MLP neurons of a small language model. Each row is named by its layer, matrix (gate and up: input weights) and neuron, and shows model dimensions 32-127. Each number is 128 + 24 x the weight over its row's rms, rounded and kept within 0 to 255. Numbers have three digits each. A neuron's up and down rows have the sign that makes its largest values positive.
A block is one neuron, or neurons of one layer that tend to fire together. After each block is what it responds to, as a language model described it from the Wikipedia text at the highest values.

L2.gate569:153130138168132122113139144127155110212119134147120153163118136088127075147153155137139159152096101082138125139099168099139121151175150131133139082133140119146115081125107141101105122144144119128135113161166112128138101129095151106142105105132117149155134119130118122077151133140171160133
L2.up569:143153143129130064136083156114119178106082120115151125142154129096184116161119117106145142170084105097166134108156105096114136115191174115129141091142136120162179152121153113128110119133108113151082121116137155134147120148104140075143143143154129095095139079131124133101087108128084104162
Final fragments that finish a word or number begun earlier, like t in fort/plants, au in daughter, digits in coordinates and years (19-94).

L2.gate634:108135124113164143110120145117127099155097097132107092156177136084154100154130101092114121107119123116127091113121166117129155164168144112077112204155140101103119121133168142139155102099115129137129121084130149157119129152109116141126106111097109096116130075123129114123144127137148102133
L2.up634:072134120080142105118120150126157144129186114123149106150129134099131130118132102129112114145141113129138090114121110127125123107149120096093103126170114122108146120150145183193113090148151164135118163144140096141148114185113142114156141135082099124149106154109149161125124122150128158171
Word-opening fragments that need a continuation, such as re (tiring, bel), de (ities), par (liament), plus mid-word pieces like lo-t, b-ough, lat-ter; also the word not and clause-joining semicolons.

L6.gate98:119157133087101101109082108171133112135135108150134122157145068149171152132091135144151163150096167088116086116123138098135118137132104088115155124110141103125128162092134086147121175196140141126087144141169132103148103085155104126066127151124081120128109114091119136108143132125093149116
L6.up98:142142099146121117099189104137125096145094118167126143150153127128112132112155142126141167141108111172111131166141115112156131108140127108140118168123094101087128113121160156161145171113122118154100121128143135127090091157107110139122087133127136123163196111099122149095143120097138120072
L6.gate103:143098108104135102110129140140153105202107104126125163132162131094124110152131120096175071118107111145111124097098127165183126145154102083148123214147127163126110132110136088127147095127129169110144143140149112128117123130110131083138140120119144129109159127162138160164141106097115142168
L6.up103:148138105072147108139113164117126097081134126168139108128104092096107107121114186129160119124162125119161118137165133082117113156109110167131134141130102101137147153142121139160133128106115079105121118133130126104127100115096105109131132110111160167112133141100131093091132128125125140165
L6.gate150:095112126140082147101118154141116120115096167123168153109098127121139068104113140096167159118136126113150122084096131057088111095097122114098117191107141143111137118123144110142136146162160139119136099141119125110102180109117138113075105129152107120132160125090172172096157175106133147121
L6.up150:118114154104094128114119129177125081123081126115171105125179108140146081134131143127135138138110147177111160142115119095089135126094138111152154161126108119140132137079130111112126164130127114164137109094096103138117150146122110151115155114138122111138120169110126156120166149116089141156
L6.gate267:122140122089145112148152151108164128095195096118088159126138136118099100114184121128120126147092127134123125129138158134130189109130178110134074098130157164111120166092125102070140179134151136139106144095139102120114107142126097114159119171120083165126124150092124135141111122127127144142
L6.up267:077132138113168137106120154136163132142093148113150157116091126143141113100176100142156112148098121122102134172132171153127129138120144136141164150095129115151151128119124140165119138130145130099124154108165112136134135114133131114148097163133146092134173145115113166159146156171120167119
Word pieces that finish a word begun as "the" or "The", making these, they, them, there or their, plus a few other mid-word pieces (to-ur-nament, F-ight).

L6.gate172:090109100147112096127083158151131139135116176135108147118148138128144123143126130078110155142142106104126124130116149131161103153121119101154093119107088128108099132107138133100117154132116106111095156146136128140125105157111114149124133089121133120119114125125142128173100123101090152117
L6.up172:124095119119142134136083087151122139102100144156095151129123146135140123142106099107125130119175134128137119111130106099140096168156125137116119122115109095111122137163136165098119121113145140114081133105137120135137098108117124131122122096129096118099123125121173125186111125102144200106
L6.gate390:109133180152133189128136133107142138154102120150127113145169097114184124132099108118150104114148160110137147147122123127099094099165151110105059159113129127132128170173186142135131081109131170121089126108134127110141109133142145129174092129097126145107125128141135126106121092126122124157
L6.up390:126129119115129114086154174141131105193157134169102110103114115110126124133139126127188124155126128137181083168119139136116131101150158100089109125102134103146123137197184118131137108134124151171105118126154096128188106069153092150130146152112140120140115140110133148106139144131062143125
L6.gate588:114099113045108155119118139146142131114113138119145101109163124121114131139120135137114137153169090137107150102145169157116088115143124167167127074108180123104110121095164072100098167132120111174124161158098124160098143111124174133133107065114150121188151082125120145123112097111096086103
L6.up588:107130132137137073133145164110159110098135108130122095111129124146163150133136131126118152146108110194149123113162080106091159120129124132117090115114087133083110134156107104115119164134117106128089151159079150086148123124135170153150085131082152076140146141152105134141108111141117152128
L6.gate639:100146102120093089169107137114091105132099134170135120098166080110129101094139180104123147130087152145153111092125071120088175162147150119133091145081160112100090129135105135090090116164115151143097160160146143137132115113131124151131126106113132128140107088142180135135126152148120115133
L6.up639:106123112095111100117129153138132087107120087137120118115164141118139146125107116102097136173138133129135120066114141111137140132142191154129099136118132142150096143112119099130119103124178113120137134159153153135140100076142153133121127111108131132126122090134117096167098131159124129136
Word-final pieces that close a modal, negation or adverb before the verb, such as m-ight, did-n't, eventu-ally, plus was not and was also.

L2.gate342:094151099082122154107094132152163096083104087206085121136101130118117126128113103152141110148081142145105120134132151108183128119115082092134150124137141115138166086134130127131101151151115113107103085124128124118123133135113138134164130110133125091141105111139112127125151100098187107146
L2.up342:133117086124156154096113134138148109087136143150148097127082163101108072131144120084161073121134107133121120112116145141139121126107143104129097111095135110172147099163130124111094148105122121099084135138146134125127163169102150144104107128132176133098143104133083119118134162095102122126
Final pieces that complete a word split into fragments, mostly -ing after a verb stem (leav-ing, Hav-ing, found-ing), also -y (Nav-y, Dizz-y) and K-ing.

L5.gate123:140181131120143120079126110119150155133145173121174152125100125095124110122126193107125174119106142160087146107167122086117118143154109149163125107139111121136074139160095092139113151122109167149129129146098115073125113122123089182142125122107133157127109132113148141130125152149119103180
L5.up123:107109122126152124123136124128152097173135152136129092121113166123139137113154152123112115146149164115112151161157125141103162110112179130138104128122171125132118122133137145096142193121104096108110107124150172140119148093161107196138146100100096158158116111079148151130127103126141122102
L5.gate357:141119136139124164140175107098125138136138144082125120134117149122075158104145157159118115132133123125109122115157107093131096138109125122134110147125144146113119159127116128112126108096149083088135106120155111068085150111108109150115079096144135082146180157132143118157120102136131179139
L5.up357:116111165097151149143151104137172114124159117087131107119137145156090137153111125128160137125169135094124133140172090118137128141139085143131123140153112136139120131123117118119138111123161139096122116148137107072125128166151102109138115134119092075112221174111114137137114117155114171146
L5.gate450:138129132137106142109120120148115104085154136117140115143096157151100105144096094168079099155150120114084137181129109123107164126134104125136095149134091118107127143140062130145114112137089081126142137150134142124163110087106151128104154134114102139108128129092115130134144117136150125137
L5.up450:101076140127148120129113150132060136112116142119087117074140123135091128087148080139125154150135174149128174169132156122124159134156120115167121171143090130165107123124138138133143180133129109104123113129101143140121113144118098105119153120116173187140103126132126133137119126102128142147
L5.gate582:108116133144120128129146104124153111118185181108113122144115160135074119141094151121123108120189136150095129148146146083115136169123105106124125100139160169174142131150099150114156140106132127128094153156166157099116154138123101135122175168120087158112104074123130137155108120106140131122
L5.up582:141143140136106132128122125136125102140161165143145126120115149091106153080151118123105112192105147104129124108140154151169132140142119122148130121122158144121154107155124157103116132098073136142106114136108132132086129100123126085082114108117117102126114118102134121151113120105102132125
Short last pieces that finish a common word split into fragments, most often y in an|y, Man|y, Ever|y; also vi|a, Director|ate, cent|ral.

L6.gate307:101131103102143100112130081149129140114115141131128113129081125116109092150108115129127106115163125127104150117107086127153155133086116141107074161108084121137110135125158126069092152139107114105141122107160111120128173140120124099115113162148118082127113144127117143131115153085100071128
L6.up307:103108144111110129132137090076081129139097150111115108150119162123123060120140137098130091118121115112156134156067173135122077146116145106155146141171092122127158123133188148117135104137093117115115116117128132118105123149133080110156102130178126102131100094165130174149113117147159130143
L6.gate385:115095104084117150113146099135098123115137116177149135114078143145121131142149152110162169157150171093128111086128141147116092148131118123094121162145144171109148145111097166173089094122125115142143147141133114149114154096149124108153157150082145137129142092176123145141113100144142099158
L6.up385:096139107115116119152142130157114144114128135086153151135070146163167128175154095104111119155140105142119103157141142128131118123112108137117137120183117108111109149123129130081093143113156167107115137142120108100071094117132121106087102156134109140145140140123141115132100155153159115110
L6.gate485:106120080093137136155130143104089105086129112114145177140087095142173103119148104123127119151173116090119156141149136141114141165129111174109127135155097132125089133144116163176120119102089150150110138106130100102158112131151112111119164175107142082120148110105122130153164124099118137134
L6.up485:086128145120114143167112111149134165134171160105120139124112146138140086107172145063116154155137184099161118113185122138112171171154135136129113146137124131123142130122125123128117121105092116163126091152175109124125118105141165122107101145156132160103127121157123090145083101119188100149
L6.gate548:087107120117151138123079095109128164103129092149103168151091141167133123089121128176140137114139088106135143074121160122106096114109135166160132142154135150100085140105148140187139177116143168131112145151134113149132113116175136153097120122138127099145103122106133163142125142121187098130
L6.up548:145152113096126156118125118151174128135165153147113138169120061105101118089098106125113140114159121128165162133078130110119121139102119130116109148094166124126106103141120121157161159109145117115190127134093116139146123136138134168159141134124121142122125149110146120142105139093158168151
Quantifier or determiner words such as no, some, one, such, and short pieces that open a longer word (no-minee, net-w-ork, A-tten-dance).

L2.gate399:171133128147122103166115135165159103066115109158149090125076135164106152124112119091138147139153119129122154159121106127099109118105115123123139166097152117147142123130110163100127129114126082092149073165101172140153129133151158078129162098126153103143132116109105074085068117138171124120
L2.up399:136135151146150091131125128122146108124082133132114102127116106154082178119109104082135127113149136149104150125143144106118102112133141174087140100066165151131142141162114131133098119159110100122149082147102159135178134145138158098164159103173138119116147130126111102115112134124173128149
First subword piece of a word split into several tokens, strongest on "Ga" starting names (Gasly, Galileo, Gaon), also "Le", "Re", "ed" in tables.

L2.gate593:151133118155139157102123110123086162149146114149113135132147136128160111134149135131102121108126163107101106076074078122120112111145153138123120112097187146137128108132087137135149111109103170133155085143075104166135091118123106103112133165076202157118093115142157173070123148102067153097
L2.up593:138113143081137158114097142097148138116114144170131131114127114141111121182122123138119131154138105115141099110102149131117133122145108110152125087107155160139203128118092154147132139132101145119114122104134126135137090187090147111118123121134133151115143125104147153152128151134087141087
Short middle pieces of words split into several tokens, chiefly vi, udi, ri, me, as in Mo-vi-e, St-udi-o, Sa-udi, Ma-ri-bor, and 000 inside long numbers.

L5.gate84:156180140111086121169124089146169132129133150142136144111146059112080108111161102124170110137121141151106142154107137131127088101161168160096161161099160129164106112129100121096172143123174122130108141147080150174155081099154161132119081127143132126105134131067098122144097133125076136113
L5.up84:137149172095111109134162130142126134152176123134146131130133132108104126117070136145143171132116145102145180144088155104105090144120121101132106148117161125161080148151125204106112111129152073115129135153166134157137159163099158165122149141127150116149147158108144132134107160181154116146
L5.gate107:127142131113152134170147085147121171099106099121172161089109144133104169100127108141158129102146145109157132154104156122099169095085141106094127145129133115111133146147143134081129124117094118136131155135158155105138153087115121152115156107109121076109132103160120120124114111096132137085
L5.up107:114154104101124093142117097131122131099128154112176141112146140158116169088110123144152126086093175150154170138118141085141163106116122110139088136116132103108122125134149140106085150127097142152109137180095111120126113125145128151108127110128135092159139104160111164141133128120141118121
L5.gate234:139114135131092152141142114138112113163137136148168094161075129096106149120134155142127121074153165087089160113104176170142086115135097117138117119122136107107142139097138136172152126123159147165095121118111119079122103154150109132136135122125126084178134141104137124114120108095177135152
L5.up234:164114146150101143086100109131130157123178173060122173121108128160087124122101140112122136133174103139152162159159138150161120122149180144113141117119144122109130112094150113164134135138117159110141121116130112098133124105167090161118151129128164176159128148155125139116128147063086089143
L5.gate578:127128111123121153141144096140128158133174127189097107132087096096130136118112111125162101122139140095146107102124151100133133158135157140090147138105112163099107106135093160106111111162135140135144116149076084176098106145126132169135146132128126101142144144142166110103094159093147123116
L5.up578:110124145102102132119131099092129161152139159132148142129147125135128107129113125139147119205125122084116160095138137155111155157143152125147163118135148126161136116154151106148140128077084130115177135089123124162129136158119148126148154096139120133117103101090180198093139131084112135095
Short word-piece fragments inside a word split into several tokens, often names, e.g. T-or-res, tol-d, s-er-geant, don-ated.

L5.gate133:110118148098077134126113141111118184169135130128150163133084093114165132090116107090162145139174123107128158139146148164133124143137148096124136157126098178170158110139136144114108167131099102068094129117180158100172139140106109116155117081137153132114117120130137123145143127139138175120
L5.up133:164109153088134141152082121122130122083148126109132097083146112149138148089100141148114102180161114119144118089132127160119111144139175171109090177152116142124129101130154114142141177134156152143112129081126154141154147142131106098163145128135139127093123125144150160137147098123108146098
L5.gate149:108079108156139170137119126151132103151085141102137161100143129116137125114159107124146128144072128118128114118137105155155132158158142111174082126105139146139121117180132129152153155113098133110135148144142122126143119141145130127097128153124116110172158165169106144148142133149150180178
L5.up149:120089117133150163147118175141114112141135146137136131136134098105130094115153134121158144140093173136134074140128144123106159122148144109182096120069069138099112098134145141129133176104110137143105166081162114138133093157162094127112173152130157164119171115157085092111142121141132151151
L5.gate242:091096094112106111142102093100132129146154164122151097116120100132126130077144158130120132139116100098120148133144122158172143153139135103120143149106109149107123120147119140159115167137151126104141074163135124133130135137168099125158135126145161109123139112167108114161117122134161152155
L5.up242:125129136146133114118127120138154152124156072111165141076149160135134126159148133160143133148141097120123133132111147132103158108126115116119112118141094111106128154157076164132161093133147138179107091129132135075165113153112121089122103110131102129124112142128120119113142056114120174139
L5.gate379:149106126131117128133135129106152112145133128099106157120138081086143118125149107102100158089094124154174144137117119156161071167093115120124131166131067108118144129117121140138103138186090116079132187133178112148136158143139079082105166107101083110164140152111168105166154137147111140116
L5.up379:110111109118130119139192109143153131105105131160119165141094101148177110129095112123145125098123175133128152111110153119127137106138133134163107075131138177148148136164148099167100087090150115148098120118083106106120137163166129112098101108094133130167151136124096121101084144152096114123
Digit tokens right after a decimal point in numbers, mostly vote percentages and statistics in tables, e.g. 54.2%, 46.8, 33.2; also last pieces of years and words, e.g. 19th, 743, sauf.

L6.gate37:123120135127154135139109144127147137103111092136108096184172123144111188148058147100141129145085126092094113119111132089131145128114205111133115139109099116150131140182146146139083083110120063139128147166117121106138148081117154123126137132126136118154172072117128139117094139145068078155
L6.up37:136161157133096109153140134138086081150150153153157120132144122117144077155139107127091134122135124149125097083103142133100087134085129126119176111073115108162149090185104106099138099140165107110069140123119127123133156080134112123113124159170082146149109160108160137118112139130099124114
L6.gate88:132181110129081119130097120139113121152104170162150069109141146144123122152115132110109122124097142143091108066155140128110136116121130074115119129152117143120102148110125143083100130124128121114105117120119134108134164091167160138099124160141103096078097145186149125141133129148103080145
L6.up88:184103141103131083123112146123131127151143125176190134104157104162136137162112132114148175111117136147119119100118162106138083136162151121131145157157111137134145125134114139128137126123111089091143110124109143135102140098152188109158126107136109113138137100124125163118133146154097102135
L6.gate282:148089134147115108127100162134112128110125154190092102152111114132115121136109139105120131091126113144126139149139139125117164103100153119139089130127111107127094132174145130080171099149115075140073142152203106123143097115074141130145140117089156107119103135160137115195062174102097115102
L6.up282:171139137150137131168181113168158116157142135114186080110133134100140122123087116100122127100125082114107152145110146128124130115131109129157079122129120149106114129109097106086119107180118113164129117130142096137092104112161134141152105130142141084121153130123176143151157103185123128099
L6.gate674:139112109148130154132146117172149115106122158101096129101127128094140166112104111163098113067159155131115132114130092141141149141157158144137131170102172107123135077102134109118130103128122082130128103143137095127117131082094150129111177118117071117119133148099127125156130123141154110110
L6.up674:166135178158151169131120150146121086102087113121138097154119108145133145109140105078151141116129134121107115093141168133111144124139190174101131128106166120136165100164152180164137091104089138114130129127092096122137160134138134101152121078112096123160104095118184111112174136100120151123
Word-final pieces completing common verbs or connectives, mostly "ta|king", "ma|king", "ga|ve", "took", and the "to" of "due to"/"according to".

L5.gate165:133105101143149140125156118102125118106156134147143150104219106125109102111103095158147101119103141138151123157090121140157166100143126142190118116155114156116125117120163096090101123116101151109110141132162075127113162130168111095137114136132178166114089182120166146126117126113137109092
L5.up165:137093140127157151139117136119087142095136101090151124190140113119157165151103159170154135123114132118153105107165110101148178102098105135138111125176105122141168124118158122110114131119147108147102137106148117132137108165125142157148120146111106125106124097141167159101105105101140130078
L5.gate284:147109160171167124132168104086124117163134123094152123148109129102133087090117165116100131131130141104144160148109110116177129148095172176117161094150131146090093098135159149099136121167119123116115127158110101066153065150121093124124172075151141168115130122131148144113134114134114135161
L5.up284:125121091106130132139112116094094143158138161125166108151112137083133145124131140091116154117136115104140153134144135121152121153151141123141147119110155117137095131142166117085117130212154108118136106194146142106172139146130087126135128089132131118117141155125178127136134099144113127136
L5.gate337:147133095108138162082089139139147118165146178132144143112159127190133129140143129109128123154100182159148097138125103133153123094106118167162137123092076118134160149083121154113110131129130110098132130113143143152152113106117096139158093157194124121143179123178137142108117110163103127099
L5.up337:114121133116157136154113156120127146134150108138130116139147127172163130139118117132141167148119112171153122136123170154118144108165129140180131136094103118097089150082110108127124197193120093116147134141131112131133089129104103135116092167161139114085161152105140103120142098153137142117
L5.gate472:079113107156124090120122068174144100119193135143136092130125092100116090172164102125147108149100126151154058167140145116125149114115183089107112088123174150169140120146134188106173102117114083161145153135149122100108118152089140118127142115152147154125145112129146138128115121147125111153
L5.up472:088119138138118103102135154080166122104136131143125107098148166096102129145149138114129187162119141084161087182123149142119156100114161177094117134115155155163122099133156152127145113131090113139122095102124125121121135183111100101110115155116143113137149118156132129136131114138132158189
Fires on the second piece of a word split mid-word, above all ver in ne|ver, e|ver, howe|ver, and also Kenn|ed|y, W|om|en, Mirr|or.

L2.gate210:119071140066144134131138123109113117129137117123167106121127115127103137092106120127146123121067118145097148129121163131078127090143085130103129104112150113136154117153186148129110150100137071132124125105122161078147118127153124169131153107115148114150093143128136123093111123121157104135
L2.up210:129094115060095155140137111123088130126164117111179108081083126147101187143107125146130095111105144170166146161098144121077117118129073114099135126161116118131148139091121120108116142127160091121082112148154139116128124113156139125134131125125134112139134142085108125113091146136136134115
Word-internal fragments that continue a word, most often "t" after capital S or "Fron"/"Plo", as in Stars, Statue, Front, Plot; weaker on other pieces.

L5.gate72:193128099141146087119145126136153188148137158136104144156137157083124141101084131132124146099102114117149111142167131107154149120096076169132132121157120137124160181106157102122098117159138159113126104120086123112141106136184060122161123157153060087141121127158135122144148128136119133129
L5.up72:134138156119124097137118140156117132129110130126097129129091121127169129081151162086133130097152101126144137153154113155130078141080131139108140127079146139087121183117113123159118137100098131107118165125107134114121157140101074129144157076139113159158147142113126161124172126121114146098
L5.gate299:177132128107089143148111127096110122099091106121135124116162111117089156082102128103108150128125147084100089147146101141126166133162127113137102141116131160065152142132137115122100147121088155129122170099152182129142108149125127132162118100131089162119139126131121101110156124130118164117
L5.up299:152143107127109148134157131109161101147165123128132139153170126151131127116116140137136131180133140191159076119116117116140119098128120155150162137092170119137112119129113164125111104104124176113119088128156103176154121135088110165105137088130156092120101106133124155143113155117119116107
L5.gate396:124133167152088158132116159136140152157099060134117135170136080081137112124106164094154093128152133121085095127125123116163109099117123121120143124108173097147103124147103148118105174130122138115111115144092106160114119099143075128171111073142133144128107127143095108136105143128132143118
L5.up396:141129153108080115143108134147110135129096088117151066104155147117148116165139140100163108148125114119105130131151130123128096059105120146079119133133111155135120146137148148142095194165125167087130108144068156146167148143094101102172086089165122096157121134107076145140121122104138128095
L5.gate460:109092094132140071145108133126120159117103143119067100092155158105133134146093123121179145113125131140116161121097107136119154132120168143106123152091121113115133136102133170198155115129133107120137117129146142124103124128165134139108166080166176134135146147156153121117136131111088082092
L5.up460:142130103113155123103111142139117163121116127103130153126155080131138091107136155123123113097130144072103109099123125104136139172138114092111131188107156129127102137186122172163104098170150124160115136126151165117142123137123117133091162103098092110142103111149123135122130126097129072096
Word-piece tokens that continue a word split across tokens, especially "to" followed by p or ur (top, tournament), plus pieces like ath-lete, clo-thing, man-age-r.

L5.gate13:129106102151073124108113140135132129170117147133152105146125128143113128120152080133142105119079114140141110110106125074144124143131163108107138106141143113140138165138129163132146140114187132111124092129182116096140110120132165150137115156117128126115114134118131165136144126141150131142
L5.up13:086079155117161126115131122157126134157147154118132147126110116140181134134145096111108110140123126127127142160102157133134148167093151160101116118135135153098135139129110151138154084135153107105069111163132123099148120127186179131128127124129129169158129184155128182139116172144119109067
L5.gate112:105170132141116143136136155105149119142116118150116068178110100151117129117121112120126126136084150142145143161142148125090119138102139131174091067142133150132100106159163121065169134104130114121082077148139133129138074123168171085099132091124134115147120128154131135117124098148088125183
L5.up112:107106157126106143131164166115134108119089124170131127125155110123104115126114144121119157079120111095141149111128139122160132137115157148165125108144144150138099157178165135064132115148112121109153118122169123081147113099147152149127163079128153107122134135139130135096126150152119126162
L5.gate128:146136105137146116121137096075170133142121151105147088097130112120141129104120098107158125099077107122117130156118105139147115156088117119137111107119136100140135109156160116090142148106100147133130122143124103103126080135163140143102059100112125157133116173080138154149144187128132125116
L5.up128:109123120127149094120112113125159167123140098112152123137106076139116190092154144114099107125114109118093119113144131076127107143099112135117134132098126104157142111170126144084174098101112121139141139154141105115164129170132126114146096115116123145135144152151137147155115111092133148131
L5.gate151:130101171123105098102114149102149141117118093194129092129127130155117140133159125104117162101099142124119119149156142131118131144129139125112128136089188153123116123126116172116147067113131072093144162084130172072144121086160164135147121149154148111132108128133147145165118135108109151147
L5.up151:113094100125102097139104128151128188108133162120085102113129120125101145130139101118124144169129155141140115142111161141134154155138158126114075092111201115107100113135109128140118079151138112107124135131100081139147106107110134072115105174167111135127138126146152161125124096116149158165
Completions of During at sentence start, plus during and at in time phrases (at half-time), and mid-word pieces like aff-il-iated, Batt-ing.